From a checkpoint of a small transformer trained on Wikipedia.
Size: 8 layers, width 192, 6 heads of 32, MLP 1152 ReLU, vocabulary 615, 4.96M parameters.
Architecture: LayerNorm before each block, learned positions, tied embeddings.
Training: a variant of Muon for these matrices, 7627 steps.
MLP neurons of a small language model. Each row is named by its layer, matrix (up: input weights) and neuron, and shows model dimensions 96-191. Each number is 128 + 32 x the weight over its row's rms, rounded and kept within 0 to 255.
After each neuron's rows, "fires on" lists the tokens most often at its 100 highest values on Wikipedia text that the model never trained on; "fires after" lists the tokens most often just before its 100 highest values on Wikipedia text that the model never trained on.

L5.up730 [126 113 103 153 112 143 165 123  81  77 149 138 175  98 169 131 121 133 122 106 105 131 112 108 182 164  70 209 148 139  82  98 135  91 111 172 107  84 135 181  62 125 139 108 186 153 113  95 159 122 103  54 109 175 159 125 145 162 108 112  93 100 144 113 127  77 128 130 153 146 180 113 140 191 159  55 122 129 185 132 122 141  88  72  58 190  80  95 167 138 119 153 109 127 119 140]
fires on: "p", "ed", " l", " |"
fires after: "ro", "y", "ad", "od", "or", "201"

L5.up902 [138 137 139 116  84 155 138  95 129 116  79 108 145 117 102 104 126 127 121 127 104 145 148 153 152 126 124  76 144 151 179 111 154 125  90 122 109 143  81  91 151 176 156 185  81 139 129 100 178 148 182 113 131 101  85  92 122 114 145 146 119 143 103 114 159 158 141 114 106 178 104 159 179  78 172 106 119  91 197 175 150 157 119 180 151 121 130 120 173 197 157  67 173 152 131 182]
fires on: " Th", " ", " It", "t", "p", " ("
fires after: ".", "I", "ough", "ary", "|"

L5.up244 [148 151 106  70 162 145 102 117  67 151 145 105 135 142  52  92 148  68 144 141  95 137  88 102 143 107 109 152 150 215  60 137 102 103 151 173 165 114 132  74 159 116 118 104 160 122 177 159 143 124 110 117 101  97 124 136 133 108  91  64 160 150 143 162 115 138 156 120 152 145 122  73 111 192 129  78  75 149 134 130 150 104 138 115 144 140 207  94 129 142 136 123 112  58 139 103]
fires on: "-", " the", "am"
fires after: "\n", " with", ",", " for", "le"

L5.up535 [ 76 157 146  92 129 135  96  80 160 105 135 145 112 113 128 115 184  69 111  58 125  69 162 163 127  69  96 152 136 120 122  93 186 106 156 122 137 173 120 115 111 125 126 116  99 132 131 126 124 113 171 129 134 143 114 130 144 101 159 119 113 105 168 200 128 108 120  88 107 139 126  39 112 140  89 133 126 127  88 143 155 163 159 166 185 117 114 155 122 110 130  95 145 107 207 114]
fires on: "b", "d", "t", "ast"
fires after: "ot", "id", "ow", "ing", "up"

L5.up939 [171  61 164 158 105  96 188 106 111 178  88 211  94 123  86 123 155 111 112 103  82 151 133 168 184 123 126  98 134 155 141 191  93 126 105  97 118 116 136 130 118 137 121 175 102 122  24 134 142 113  88 116 141 125 120 125 147  92 177 111 138 172 113  86 138 127 157 149 141 128 146 104 149 168  89  77 140 141 126 144  59 180 119 133 145 160 182 126 121 128 127  82 122 132 114 135]
fires on: "el", "t", "ack", "ip", "u", "ed"
fires after: "v", "ad", "il", "b", "ch"

L5.up376 [135  96 126 162 103  81 109 162 176 140 169 128 153 108  68 119 134 107 139 169 117 165 168 123  79  95 172 113 121  91 119 170 144  93 128 117 170 197 116 171  96 115 115 135 106  99 124 144  50 118 121 146 165 109 163 102 163  86 115  89  95 126 165 190 154 110 174 165 108 117 119 141 125 147 138  66 137 114  89 126 121 167 128 157 103 140  82  93  97 187 190 111 206  96 179 164]
fires on: " to", "le", "t", "ri", "iv", ","
fires after: "i", "ue", "at", "ing", " A"

L5.up971 [151 171  68  87 197 142 160 181 127 102 120 150  64 134 119 119 148 180 149 111 167 162 111 174 107  76  73 127 127  96 150 109 158 123 167 130  76  65 185 111  80 173 126 149  97 100 103 131 151 107 148 128 167 104 131 124 120 204 130 136 118 182  93 149 145  80  99  93 122 101 175 129 133 157 104 145 139 105 115  64  56 117 108 120 130 146 181 153 170 139 108 112 129 155 127 171]
fires on: " ", "per", "b", "th", "re"
fires after: " o", "n", " Al", " Ar", " al", " on"

L5.up587 [123 159 175  79 128  89 104 137 128 132  89 122 127 179 135 134 132 134  94  85 123 172 225 124 101 117 182 122 112 130 128 179 118  75 142  99 120 113 135  99 151 164 149  95 137  89 124 129 129 146 116  78 153  33 168 123  52 103 142 133 122 170 152 138 128 175 154 115 142  86 108 201 163  64 193 140 140  67  77 117  97 132 109 115  80 118  86 134 115 119 100 109 115  98  93 107]
fires on: "202", "ew", "ember", "ain", "a", "n"
fires after: " ", " N", "re", "ov", "o", "m"